config = dict(
    intermediate_size=2048,
    norm_eps=1e-05,
    attn_scale=0.149,
    init_std_o=0.0,
    learning_rate=0.00732,
    max_steps=7909,
)
MLP neurons of a small language model. Each row is named by its layer, matrix (up: input weights) and neuron, and shows model dimensions 0-169. Each number is 500 + 25 x the weight over its row's rms, rounded and kept within 0 to 999. Numbers have three digits each.
A block is one neuron, or neurons of one layer that tend to fire together. Before each block is what it responds to, as a language model described it from the Wikipedia text at the highest values.

Causative verb objects. Object nouns or pronouns right after causative verbs like make or keep, before a complement: make it easier, made the dugout hot, kept Vesa busy.
L12.up123:524537506484526434510497493511525522531522504496463514536508502508524490490463483522472490467502504497486479444513464535479553529553488479561520495448518539511479498531493486524506526499494518517473507498543508485541449499514499549530460466501516466448484511503492524523472481522499498491504504501488527510473479518503513463512489479508448457484529532493523487514473511470499504507514523506504494500476473505512483512535500516534522490544506488506463506481461547500474500498506508533481477496475502506511498484
L12.up240:493447523466509478489491507531528508505488530544490500482519536487477512518461519488548482484499459472532490489528500500485509476500502497508512457480515499480508468498488482484489472538511511505452477506484493507555497513510514461499507511508490522495535500506519525469485476521536472513477455463467489453510493481467494503503481444497495476512483520534500507504487492491525512480529516527510509504520461503513459531474522533490499509507491532527538498478483482511492446506468482508493509476480464514475518519
L12.up598:527484491466472526481527494493488514495488451462537489502457483507465522470502492524517521514511535554470489516460457500482498463495524457523456539506489580513550536519547466500518495485536494512515498501509486482470484504486498485516458509521518530531511496483497565524489478499509486509484492514508454483474565469518509509506521525520521502510491483473515478515540509545521489520481517484521511487508551478456522473491482541493483474482522517506470488502493532513515470488453532484527514461505455474462541478
L12.up1114:494496476490531460529448456502518518530495481529495528481533494554481486507483484513549507503520514522525502540548488491519511492486504520518528509546475465488515510492494522493508513518544528514500498473478513507525525487466464468496466546521524492529458473486477524495464494487534500466505520529491512491502493474504498471504478531509493490504505495497499495515509474505536491508518492526512504510511514483538508485466502510486480488459470533533522517488455498516489495526489490517494545503483512529485501464
L12.up1452:533493512487464494497487463496481507497517455493489529495520493510505513475529485525527479506481470524490516459479524536534484505483491485522477551493462477520509502505475478518509499515496502510475487472500483522438456535502483500493497523474505472468489492475486493494492489497505454498540476476451486499496514536519485480554557483486497493505459495496480493529485487493547531513521507489469534499524554510508505475517465499482509518501498505542474473484491482536525496565484520494485520485493477458462519511
L12.up1457:516491488499502514476521530490504511481552478505524467496537469494491504476506515508543584510451552520531482500520480464461509455501493528499514470478521537446495510494510511527510525495499464511484533501521467557523529472479483534510501540506479498500470473512480501533519434515492471491450531492487484502472546463479528501493502509507430516518481521493525519484547476491487558528505461483539460486511485462528494504520460462458522490528509493526479496464491524519482508526484525509458530456545470521465526503
L12.up1699:514507440472508516530483468452520478463500511485507500489536493507476503485491518523526507499476552498522489475536518510465455497481503532504509522503490536478486505514471529462506503497496517503549464502543510495478469528464524520513479486563445541506509520520495489473454462553516516485492511534493524476523517540492530465505495524498463438503480531512504523488516527490523501516469485534533536493524493495555515477519508508495528520521503510500524505463473538476534459491519492508503436484495502500472518467
L12.up1743:520502541457539484481486489510489499482470538499472503498554508500526532494482481511531499471504483491520499503491534522496477499526490499484472488513508461505495527522493519487534517523456471517516441473483475495465521490531493577513497451497498484497489515536448532482484496490459492502509537496547527516475459523525474473480502530492485442530476546504539516503506534510480492470506533524517508508504468521518504492500518544494495493540470558532497498504529503468524510483511496521518432511530511453473515460

Biochemistry terms, heading closers. Fires most on the numeral II and word pieces in molecular-biology text (RNA polymerase II, CaMKII, intracellular), and on closing == marks of Wikipedia headings.
L4.up410:516484509478457513513482487486473550501476513493482540474508495543484505466496500502541478501500481480500494513496488466481533528548510521463508486505494519518513490508461504478481511505517557476552502484519493518520537482488466481484469492512459520491494533508480528505479481506471476518528512505494493467486507521540510506544521507486452495526493476515493514523511487495472539519499540485500537513484456559497497535487501519457465516529510500534532524478480509545497488546522458553496519536466495488526473519
L4.up1476:509476510519446505476544491503531535520461516477518475542511514497473490508534498475525488509486467504514487466501509533491475475534500487450562621517442472528492489466528472514512474470521503521528489470495510456486509502496524478519508523506506468493522547545512509515482530521501499518496530492484472480485458502491446483469454491517462493501487495491494503464476523486481505458469506515507518504518535453517497525522491508481493501463466487519514523514499462510503453523487528539519483501509537554491529549

Legal/official document references. Fires on nouns and numbers that end references to laws, acts, orders, courts and official bodies, such as Executive Order, Company Law, Court, and section numbers.
L12.up97:499516492466493495499535493541482544483468434513477454526504488503490447510535472481488524501465503443528511515486501516456488501497501529511498511530497498529471512510464476520547516507546504464541474537532461466499517521520496535518544467481483527488516534568539505542471549454484493443478458514560500510486543486522473501483492491453566521503464515477531484508482469461553512509494528516501491516494495533513514503514553470504504484462502532513529480500488518461514474514496447480500513515451470521472484467
L12.up160:515434497466463512518457490457485513521494538497501499492460492514503501496478541484461500511506465462550490472501496514482507489504497504568505510566513470528493522452487482502497521491499523579468484501501516503517478503504507477527482479481474463486474515496489497488485496515504464482473478481511489488501509503487535435457484498498494495519523523487514483507521524496540525527462481504550505495503500490482502499480510483491531485537536519495533472512517491468450471528490465502460502456491488473471454508
L12.up851:499510513466513474559507522509463481503473505499490488532440520529508542491544486526493502524516532493519459493509513524481467499486524470537469513560517425525512466496489543531499488472482511494551454503516501468486514435490522511457485501506447509502493462474484492462502479523495505508485466502470481445474487463468506477451531518512529472519533493521496491525469485501558470540511519544484497538464521491508500465494524493494477494480522506494537438464451504468520547520475454472500530481516521486523513453
L12.up990:459489499514480516510511509497457498536476518515462490524463503535499488516504527497502535496481456512501521470471492479432509480475509481519483507548470510495488512524513492510524491534493527521544473500473511527504503467562523525511531508491446471502474481502530524470513502489488518443496451497521474494490514470496469502481510466440521498526516547507517506509527516476545490484500473492503451509496537525537456493473549479470501502503507497494532497525519519488502492525473473467511484492498509504504483525
L12.up1052:515453504450490475488528516505485524506495467486483476549506492503504475504486493507467475485506495451541513453454483541495455474502495505528512539490500497473482469482500524514476483508536462473482472511516499493509546512510510470464504572545479455478498505575510498488524474479566521407478473523513487495472481491480514479536488453483521572494509554473536482531495470493530507532486474503489539495488490549529533486477546512479533492502482538500489529464525487467476506527490496523521485517506493484480501520
L12.up1423:490481488465564497469520540547467494502528482476511526483506522515488445539448538524522484467441511448473492508482491500471482531494524497487501485535506507505483487471483490523534520474547508515494532533567488493483492520509498492467535507453466477497471531494555512523502481501506498471496518476504487444489506505538483492488493483514521515548480474494523486514512488503503476508463475500497495480506533520483497489466533513502507506507504505482522489510483461492518482485513449542572525494502526524473514490
L12.up1463:530486552445503529464522502494448552523537495502468515557532494488515476496527513481506483501517514492511482509436474509492471550440504516471512523542468508485489466496450464482485498514508508512531499523540506507451448506518504481514513533516489532470469480481533462477527523521531488482482473462507515466455509466525504513501505444488495535507489461518489520513476509476552503477530523479512455532512489547507492507468525479554460478454514479545465527521505488493485475502469465502528485493529507470471515519
L12.up1741:524501526542474517514509485508448514502493507524476472513494510522512523507489521471489507515502487492518505494513480522487542516496499482475495488489446453525499534487496527569475486526527497504500459544464481470531513461554533461504509480494537471483491472469475483482459490502488478445499495507487515526522481515538513525457473491480514525459499471522538481503460486470514495477485476520496474506497536535518523489489503472494480524542469536531481524509467510483476494508495521482506507498499480466492460458

Given-name word pieces. Pieces of personal first names, often the ending after a split such as Brig-itte, Nad-ine, Ré-mi, mostly in tables and cast or roster lists.
L12.up148:537513499498483524555498507491477499488470534526544501496506512564484536474496524509482566505523473525480493483520490509477538500473495487476497524486485516491473497524534502519503518530494455520513527462526496545491537490474511509537478515510501515542518466476498495516501503521483466468489548470517471531485479524536507481495481470457520497503514481474522525496491480484519506486503461487492469498471517518483515547514476508505469542460502510477546442422502482490493529482490476484494540514508479488499507527
L12.up385:523508515468536537509474470488501508513500512501487489559543503474514558532478500461494537556482498458524465513542493505497545471568507493464510501568546478499531522476519492508517492490503488499501478526503542456499510495493475526534476496478506500497499504513470493501498479520499509490454546485533479508470496487482531480527487496495476503512516486466500459515465463478544551536482534488502550518477495534529527485530516519502470486526519501472501481500528489515509489488494548493449481526528504541486533446
L12.up654:487523535497506496487480484503498458506471512515483458485490506476491508476475508534486521503470505497514478467476514478531489471478509538514499519462492538485474471472485486522475494472483491451544496551501509490475493506505496473432491480498487541467494491485478495526514500500495500508523496514486529491471458496476527473450487475480471537502493531511505484508482498496495514523458518497479482478496483514532518505492492493537465550501453497486456506493532546507545459498497503521465515470540448514469534468
L12.up799:497520487507454492457521479475530528456508494533468505518510494509557488493500538529512498516491509463531508497475508505505489485475521492519498440493480507466512521499497517480517482468507452471465502504519509499541560475494515521488491492462478476500460507495484525484490494541469479483530507495522490552533524496483488492515489506492516466494492489495523469496483504472497487465504511484485505536503488505486501486498493516514504462519519486502450507489530475529532541493516480479529546503512448485538498501
L12.up846:511475500489554504514464484540537541501527523552502456520482493469465530478487507508501499487524508467484496521490530512510490476458500508443496494494513444508478492485528511474510525523503509490513482516515509532523495527532516514481470512500537512542464496548506527501509505446564455442503522508494519471513502477486476554460500483498493517473479520504479492492555459516517543460508514506486553483476466515516481461514489518486471509514590483521515508519521501500474480542511485481486485453539498498557493487
L12.up1343:542516499488489548483478493539562507519476523496487470524499481484530505501504490500507581494512509506498490533499494511454487491499471457471503510496505519509498508490562543484467487507493534523522521503535468490500499490461512482469519488508483506438508522463481494492489514504527473493485533517510481517507456509460513497501536438507518483478476494459498525512534505507530421449524503481483509499484545499480547460525460556540492513485536474522497486521515454499525491502515493504490522507487512531518512526
L12.up2035:476471495486513486496472477501439505522486512493465480498492477493479497467502530487507529508524479495507480551456531539523456531510498508475465505494505515480514543556490522564505512494474457502469461518529530495493475507553458522518503479484510495536498476488504527523481525512524450468471490523463516506494485494486502558499523502520496455528502541467510488518488482467504515492474468523519445490475486573541510507503481482529505480524531478503492517503495491498516540541533498502540516482570543492553532450
L12.up2041:533498552456457534482499506500541490494487493498534514440455509520489541509508486514530522531520487501508503459500513492514505506505531519502515494497474523483477485531527485490526488488495489513486537503580534516508500470551515534511482516505491467485479479494461488512500520486476514469503502517502514524512474525499512488492511425539479521514473477501501517503485511492483537486508521486476455486491484519540558501543492537497512519507504497505488529480554469506481516529532506515470570481492497503541507512

Place-name endings. Final word pieces that complete a multi-token place name (city, region, forest), often after "in" and before a comma, e.g. Johannes-burg, Takam-atsu, Tel Aviv.
L12.up630:535475487519495489505504465531548520522477484514499522503479512551493514548495506515476476491517571489525548467502493485503465561531536479493481493488473532486500501491500516506490523488532553515461499487537493484508497502508491533486488438523514488521484481508505481501510509537522470495469500467520518473474556528521536468526465523486506528503474493505495489487487513489507534545512496506505529512524505509509477463484499497543462467498507470503495513493479491471495504478448457488481479477487497504518491533
L12.up874:515502452477509512525507507496513539510502505479498505493500490515485509518516476487484502464506568489529439450470497474510510539515552477438502513497496507485520462520562525547528476487521523479434480492513508479529473457500481508470533491495513491479539486506495506479476519512530538485511488512472544512464495459538505499504482501450489491470499500477468475492522518545503503477512516503505464454532520458480466448489485497545466524530507501469494477526509509480497453548495491506474506477509502537517490485
L12.up1026:525505512509532461487555482521483495458478511527487472511475492479472499494484500521476500478497527503544522473480492502541471522475491505530497529512510450496512514482475511535493571483543468482471489504536542473497480476503470488502490532492499514519474484503554536497487532496497481515495541534543514476544540500546537506525512476503506504407447494471487497511506506495511496508525547538489468514472484534505486485476543487508490479505476517468523536498455509493500500485494495478427502470457480464487512474
L12.up1252:524535489484503488514536484565509502511483496474486505518505471526550499530482528564496492462466524501521486484459537540446464513492508466512508519495509501485511462491504509510479527507493505525484469534533465502475459525560494502536489468442509505496504462522505493492520497461504489532495517495509479514506505524515494472501496449506474533435511527474499525522432469513523464502470496464515503536458515508516514496532481517509511511505480560476516481485514462451492509500469526491550493492544488460442489517
L12.up1809:483523507494498525512458521535469459539490484535488486480488486513495524484549501447524487524492542506514504544531497493487536475512449474475532538458431537508532501511526487497470514481522510522496500541517495518510478474492463513517562512486535449530516487502507491512529501509504527518482459487476549499504551498513522511526473511532539470425488518500440527485516499480459509487508521533531557513485468513500507485530512504524498483484459463500535479510500542507539517521512505511472510513523476484544502547
L12.up1907:525502490447531523500497549508518491487465515589503507495518507506536509514507544484544467499453561492468504513472477539449472567511501510486469493447506569497503526489483536498515505513498497498484497497517525474494445540505479531470513511518499480498497497493462510494497494500494517515520445499479498528542492516540521451493482499455506519465509512522472474470510523436521490475470506533512488504494525496457527482478515551511523503505512506517501484502504488473513495497518508469503512526506513491483514513
L12.up1958:509493484476473479476519486545489467523478485535496466475524527469463456520502524504547504492499567510573463503467525496508517528526502499534447465495487505500512533523518489522528463546496513519514472481504509533483476538506456491475512500511539500530507487491510506503513473472513505477477527482542477504474504489525512484567492474482545513496497463479507432514526564522525489504500525505531504511459492480519497497449451480533466499520468518541536504494488459491505463515478525463511526484494473487492495520
L12.up2004:527459477521507498465484506520509483476545551530481493506514493518495492503450501483526497514460547479524479465533534546534497502514499483491496480514448502500498517494488510522509485518501484501498538474534477498463508541523502495473524504529502509486495488504506519484483512479544511481537546519551501471525543516485548511483513493468501515499502500528481512534481514533489493464534529479510472519507548516494497457500482511500512456480508516479459504504480456514525482501538521551483503487512531499494485532

Mid-word scientific term pieces. Inner word pieces of chemical, biochemical and Latin taxonomic names (Staph-yl-ococcus, meth-an-ol, hydrogen per-oxide, Fra-x-inus), plus "of"/"from" after "died".
L12.up704:487480521521513501539485479492482481512465467500510519481502482481494534523534511542485495491513524501503520536469458487471466467499500497528491544546514525501539520490512468536561563479556532572528520489527468498475479502470500515492557471504525468494511482518505543541481504514481520507503528466507472478503503503514486412489494502466520484515489496509460520473526480454514494499495491491526498508535546483497525466472464522473516503539526483490520475521485485505530472523565455533513482507506503550479510511
L12.up706:480507485513497527498469515521527501527464507481476484506480505504510485514492486537538507512476493537482482482529418488503463491522478505492533514470548484428522544493483506516526484464525490515489469481509483530463491518516494507502457542508457509505509538509459518530455522542476513526520462488471481486504484495451497514531518495518463488528499498504498508502505494497544488508541506526495549544538510535484491502501523501532492517506471486488522464477515484490493511524527523531547504496496490525446551502
L12.up942:482501533497482537477502449515510514489521461524509487508512545482486521495501491459483531484508534471508475471471500503543535474499532518472541482471476492522496455498527517499520507469504547512513505483503563529492501515445511516519480507512520504501503516506445536534481507478491521494505513479507569485470481518474481517508471520510504515514505502504453532497548527494534523483524508508543504478512517494516474516523557511499487473486481470480524539519483433499494475506539525541544505515510466548501453542
L12.up1134:503506463507468531531481493467463489489494485496516447550499555496481503463513503479495512483462493531509490503489487503481480513537503517489501539507514466493503509466479475518474492515498532547470500472509507490462537526491515478497502517551477490503499477473515569540470509479481548480533495436511520508503487496495481521512481516501535474505481494500495515504481514465478458502504496524484501550518535533506429508501520498537518503526507466504499555508492473506504501521490496497522502504449496481473500533
L12.up1188:475536515505471491542563502503512467493487494511499534537506513512505483514508492476495545526515579503517487488467486496515518488516531498479492567619507510519477508495469521541487482465548546544562518510473498470493530518511487524490531495508508494486552505513497497524498525532474496508505502481507477533476482534526536511503463507487485513534482477532483495470536488445542538464488509505525520530564544469497534522495517532476512488483532491491479485490454475524510482491489475548503477533485511534482500541
L12.up1670:473487476470505551512467519498514505488512489483507505503503510478449511481539491496483519512509514522497469505474503515548515476494520567497504532504501485484500491470479467468501493490516509481509513516528479485511518456518482488476499503466510515542489527511491456488541506574507591542499498443529531540471469484529486540490468483516495520510525526499484481512494467462494474507479436502535529489496485485508495484503514519484521514489540494510492481535447478475518472489525467519554483536503475530514488465
L12.up1681:503557523514505495540478505515489491487481521497549472528477519497464485464529510494509522505520474509516509489521450464490501504473508468485456545499489492504511510458464495553491499475539522497518497505517484509448515517481537508514495514519533505489498505505498528530501530483482517501511505526486519516487489473518497539511491458528457500479486503481521500482506506503525537496529458474501535518500529537487512499507480536564456520510511487502478452505493453502491495461483483507539514502489506507427507495
L12.up1840:541477465507486540502505501520506504475475481479522546510498501540483542525512507501496515461492544493490495502456486484505541487508525499510493553505495513492516526457529487533484509501486508542498536501474442519490537544501498532468495475489524476523515472522468515527516539528476535516462544491471489452491513523534466496529495495461542502489495511509483514465496481462559507499525519495485523493527513507488493438477513524521526485479520488505501498516468447558469464522550458563536488533507491535470479516

Feminine -ina endings, family words. Final pieces of names ending in -ina/-na/-a (Slatina, Ewelina, Malaspina), plus biography words like wife, died, married, daughter.
L3.up430:503482479520494530485536500528509471455501510478459510489534509514481515505505511507465529542495500438441502487523484453506509477480536494497501480483493533505518482485456465545512498537515539502483543484512500492518499444545498488458514540490506506504474499488484517471505490461540474511529505493498461469501496520472561466492511489503469533501542537478469502449525500499516527521494489508497490487505518521561498528506462567491459532530495523515475531496536499493497478524528466515515478519482524484504524454
L3.up796:472513489476473511482498480517525501535480536495485480498521546481531477525478525481498484496416447513507533470497497490491470507488452523549501496538501534487517459505512449482487480519530522469488479524505534501464500488488488424501529487498485531489484501554478500497533503547515484511497473421498514473492479520499506511528486515481517501472488448497523474519491499485505476462535537520495506485522490451513507460491478470498439493511476495521471509508489487495491491500508502514507490545459476546523526511
L3.up1778:512507494484460539484520508478523523469576461510540470506517539492539499466512502523484530530495492492489472467486502463505480493481510458516498456520489541471512491484500499527467493520490508481544490484517525513511485525493532476503458519479437478476480444469480508538514555479510483498511504525545467501456491511482463559478484481460501511456503492503525479485515493528438511504539521529501532483495506463515472503530491462523481491478482507522467487487502497484489506540499486551530550456501492484492511513
L3.up1896:538492501454477483528538519481460511480490490463467501477500528467548462519492475523490527524506481513494503513479517500498497442479562535489516501469526517481499532490496539501468538536479494527511501501460467485520500466539498473478456516483522499493471485510526474499473507553528472481504529480501497514514516499521517469472502463519505507484533514488528517472515470500546473502457511521476450490515541493478513478488489489472476521515487510502454512510482515490486582480464504506506502492467464474513538513

Encyclopedic template slot words. Fixed slot words in formulaic Wikipedia entries: family in species taxonomy lines, gene infobox terms like extracellular, exons, expressed in, plus scattered word pieces like qu.
L3.up148:466489482517530483549489453501486535475508483506516486492519505510506470513497527532539529526488494518538466491519499470513489468540509492535474518508508466518500491497464449452483470503537504484444496468496506535541519509521486523514473470524504506502504486511519577488487470543474574528507492518543460478520461518497493489462446479507494528497507483514454475505487512485448509467527478509514505521540482474538533509442493484523524479524503505480556523508493525519510487528512501562512420541529508489488481501
L3.up949:479520514504536469521486502513506473522491453507501479472514488537486536476515479507476503487485488548494466494543490543477502541504531486485507506513516489546516493512494518489519501497522511537475498415521501512491474493489512507545476457472518486494553511501480513497539455497505557510444476505518470498486478474505493508543481504530530493501464492539483498479487499489482488521478510502484512511496482494508518534434496468571496471506515513456490509514504457520505496497493535521490515503463516515491493505
L3.up1357:475511491493477453534477533510529493505494489490481531503523513525483527453515540476491478499511473507481502478461487496507509515508518474530516540511491506469474488461499495518539497486491543508534467516498472499511508460454532506524494457536525511476500512485490484523492498505457568545492464530528495494517496501492481519503476469548473482526460513514519474504500480484486467484543522460504482522453516469498456482528511508470506502498509507501483502459517550472478501507514473503539513495544503485486518509
L3.up1937:470528503524525471529455446446486528485498450513519515519520492557487485502537491517472499457515493493496509497483522513498551511532516498493560496532520491522507489507504500491492498535542492499449502493517497529514521542516481469498511517526533526485484508511487442498496514465492551506521500506491554520504520505432475536455471511467520451510525485538508536509506511449477486514500490523471501521480525572567454516519511478509465512464495544473516485554500510512517503490484501496516437532525463504495482484

First names in lists. Person first names or name-start pieces that open a full name in lists, tables and cast credits, such as John, Mark, Kevin.
L4.up1591:488481519534525516502532466517503529482525504506498480472483491495485470478446516520509487542514493496512463500512515518480446484507477520489462505496465496489518491537476509561486526525473496501525513445507476471536519479484490435507485460549497525498529480504507448483471502525514515469507491497503497546484497472491480527481539477483479480445506482509493499479536521487447524465511478547512528516488485489538543446510519506510448479559526523499538482467476498532517520508467539507514489453554509513488479506
L4.up1970:475489516552480500498507517478505536503496525506525495473571496530470494499440518540544484515502511485483531498498516525475489503496480505501478460468496481488454469539513531481498523497513468506517504459494476523518554428553505489537494491471486478480513482491514492497449509507486519485502509497480481518457493498490480509495531476500525508513477463476493485525462508501470523498505506550485550514492494476561517488486513521494450484516526501521501468491530513513514570481518532548507491489514497471453504504

Abstract thematic nouns. Common abstract or elemental nouns, usually right after "the", "our", "World" or an adjective, such as life, War, hope, power, light, fire, plus "the" just after an opening quote.
L4.up989:466497461465511486496490490488489502493498471508499494490495493495520498411464455508481499508541495506497463482516496486471472474508568513507523516431475547508509518480505500536506502511490489513542490518489516500544498534458475478483442500528529468490506512490500534504473553476488477472499496508537528508474524471485506503510490546452511480479494502442512491491532544487511503465531510540519480531484555504513503491506502486528525486483493544468473480441497498529519485520470498418517499529515500498521485485
L4.up1470:518498500471545474520521508460515485559509464487467470497472481505501519470530441491514506476496537477475465490478486494467478491505530511515515483464553504496486463464540494507508507489498504487487494509540480498507513522492459515522511491494532499514469475472494530489475522460497489456503487496527516472498488477511479520468492481484490508501502509517449514488478479465501535550475534492534533479499532490511511456512513507522537505490499504480503454473462522524497499487494473508477472478533503522501509502

Abstract nouns, heading closers. Abstract or generic head nouns after an article, often followed by of (purpose, practice, concept, system, law), plus wiki section-heading closing == or === marks.
L3.up273:469462497470512484523521505495535468478459468508511459468488481528500452501508474436531514501469541499483532520549510503484481456469513521522530538560476530557481522533545503500522489529515501499535491476488499498509515493525493501517492505478483473509467494532491510485532457474509499456466471509468477469518468492504555486514460523470506492459518454488491503501524517504533473486553470473491475499518508466551496518530482514528469503504528496501492482492493513482526488505508513508522549524486512494523503490
L3.up1606:517519510549518547490518496449520498468508524466495425481485499453494516538469502460488492498496435476510546533481476494501481493519538509538476482480495468479474493476521488456523480537478511477482520532531531515493473548517483507477519512496527534478529492507506494554516557481523473506463522471528545491486505551501485497528486507460510517494470495482463492518508502488516557499513458530468451460519563564515503509430481497524535492514510526519470451541538507488478504504509492484500546538487507463516489487
L3.up1878:492478523501513509482494489532477505515498490502507462493507503442540479493517531480495491516484488529486504506516470489474478482506553510519520524482449536510533459478503493484539492550497514490526529486499529486514536511511495479493499530461568526506490459479494509523477509544553484488516473476508506501499495483488487500507483532489531532479528510501496488529476472493527490510498521498513473518455535452510546473503521499501510500509506518494486443517483524532531499478485435506500496489505522472504468474
L3.up1881:490537518501493544524514463499525474481524484516501470517469580494521482493485516483475503489510512522530519503534491507489494466493515517474463508488537478504513521489494486472466533499518503505505518509495488516472477559510509506539506552523501470522512523538474482509536486490545481513476490511505533492514458511507528470477522469559480526503486518520462512545518449495528515494473485500538472456484485512516502512500535516496538485482476496477493487491495516475520526494487544530507519504488500481520503496

Place name tokens. Names of cities, states, countries and regions, often after in, of, a comma or New/Los, such as York, Boston, Munich.
L3.up621:509551495456470572489469515492491479502478536463477457499497519501540486506520490514500494470526498521513501517477540484515507535543483497475475486515504456549488509469512492452473547532476488500484471479540489449538488487530466529520515493472512550497532511554532434504485502478508499476493460476496511482517501508528504534500506493531526508486520504492521535496500509494473517486518549514513474515451497464547514527499497512468482500489467531506509531507516522545480459470536479520456532524556502464523514517
L3.up1086:500588471470470517506500498515469496478481494473534466501524517512507546513537501534468533443489503450501499483471488480497495486501470517481501523473504512505487471491495488539479470516493504511495506538566484507476516505519508490473519505479514559476522545492486472513517528456503509493505535479485500452514467520516472518478496490523516536489483515477483489474538483479489506526519472491523474530517490517497591466514521510541506483503462539504488513501515505522474455514465499512473540520524503513515506499
L3.up1117:502516493501468490507500516545472468470495487471501507498529554523520479532515487554518494494516522491552519501526527513510516513506479472520501498488502506476524466491489530461471505562482479514505516487515492454490500504524498520539535502503466521449512464487469487516512495477508507471519505506493483501524548490523482496508486444490519488520474499516489482515520502479512476482464478508509499525472533484505508458495535515530503538500511555477490476480526475491510489489530487567472562493511519469513519526
L3.up1792:480519473523509517574491476475486512500508503489499504471512511532528487479495519482503490520520510515530482528500531493566482450497466474479484463530510474498507514490504484469487488519534524470518518489520509497505537563544473484485506475439479549483529489482455532490493511494547522508539486509471500513465566526518481518499502487478483474495502534484518534477475513519501508480468491518509528561496537507487496461510518496480486502525504549506506515505484525514498509471517493504505515476517501476510516517

Institution head nouns. Head nouns that complete names of institutions and organizations, such as University, Press, Council, Committee, Museum, Court, often after "the".
L4.up191:514537525501508502498496498484467530495466524528487482475480495498494486475534514483512523522516534511470525486514481523484529508523508524463491467514532506463482487471503487538501523482512489537499492509507497483502485505502498471504483533494431507534487494556523507525509507500514490484508505515497486528524492507482480486525534534497495488546494467493504503495510457544519537498529491520503493502532545488555461505534461499514472481488493529491493487503484500458520544473494485539485506525486494486473529515
L4.up1892:513472475515514509462482496499504487505531537540499530492526559504537491481502535533498459473497514519494499474483520508477528501529476495525478521513517533487520459486492491470460504546534480495515507509526518493551489480454530469474508487548467523486474535543503495484514492494531499519545498482546524481497547481491460481514525517442511539467494475510486483477501462498543525515541494477556495562518505533528465500514494507495447501498475557533505508451506458465481533518484483503488504497486553474489542520

Pronouns and existential there. Pronoun-like function words starting a clause or ending a phrase, mainly there (in there, there is) and it, he, them.
L3.up542:500463503463512478481495507534499506555479501461521510506493491517533479458513514541464490535482499518527549559505520477502472505494482567493539593461513523507511510511498456493491465524513516527482559506495529488452502507514492493505476491499507464511497447476496489505524476516467505524544492487503497525510466485502493484476495514532489492464489515466514514463581499491530533533487461535496471463479484543504549463475499549515493476489475505511486531518516458477434561515517509477481508484501469497481481501
L3.up625:458522475523504555544467531495513509464512509488550461535508509495461489504502502497555501523501565501514456498528510467518460527501525468530488457543486496487493523517437507508466509475492469526511508472505474534470522501454478515489507479512488462486484497515532506515505526510507486502506525484516554498501505530487484457494530484501521513498457476495504504474474501498474505501477480544499486520464486537531473488485486475481503496505519530515510484522465549536496526518512538509511527519490520537538537516
L3.up1501:523486488527468490455516483547521480525508495505505500503475488506499498502524508486528522539507539559486539485487489518504485497460505538510465468505492506480532514542479496506456478484496540526534482472494563511451493500459478485514454520506452465495479537487522490528479525467488477497513496475476452495489488503488512475463510490522500542525520460512512521496536501450518511497506496515530520473494482476526533459488495531517510491453496515540491536507510507507558530512516547501535493488497512497484530527
L3.up1551:528494563515459516515492489508528472517499505479538511491472542486495513458466462474521474508516459546501468502504480486471499505483482515530505515522492514493523502495496503495516547504467450500516518493495504471479508493516503474507524474515485522485450497471499544458441500567485481459472532528508466525464464509512516472423502502534514525492510440491543535521503490474483529491508521453475468523525492505471476489503495441500504494479495506482558473471468508493529471514511479529495498471492574505483474512

Word-initial H in names. A capital H starting a name part, mostly after a hyphen or space, as in Pearl Harbor-Hickam, al-Hassan, Ching-Hsien, Lonberg-Holm. Weaker hits are other proper-name pieces (Virginia, Charlotte, Johannesburg) and "is" after "there".
L4.up12:515455481487489479539474524490523535499495488478451461534480461534489497533504528511537489475489470496505504534504506541504522534518508470508508520467484527499478499517509446429483524584529461481416485513555512488482485511544524483471504471487514486501488518499495467516494531512517533512526490539477499467495486506492494509512571531494494551491495495497503495555497534522514491481512523531465495536512537488501486510505512492488481531482516522449522508508492478487531537542537478500488526502491472479518461469
L4.up154:529524467469486502465486491468500502474461532489515589529494556507506537523479494443539488528497531499508486531520479499477510490525465515456493501483456514484493486537497466502458497494491513486478530499525491484479500519467487521478517527506512492504496507511515532498500550492487517515559509512524441501487471474482503494527506490494471533476530528527499488510504494503527500455490464540512516437547450481487505529550507466474490512491473451512468473487474487506496514503500495489493493465497504530471510480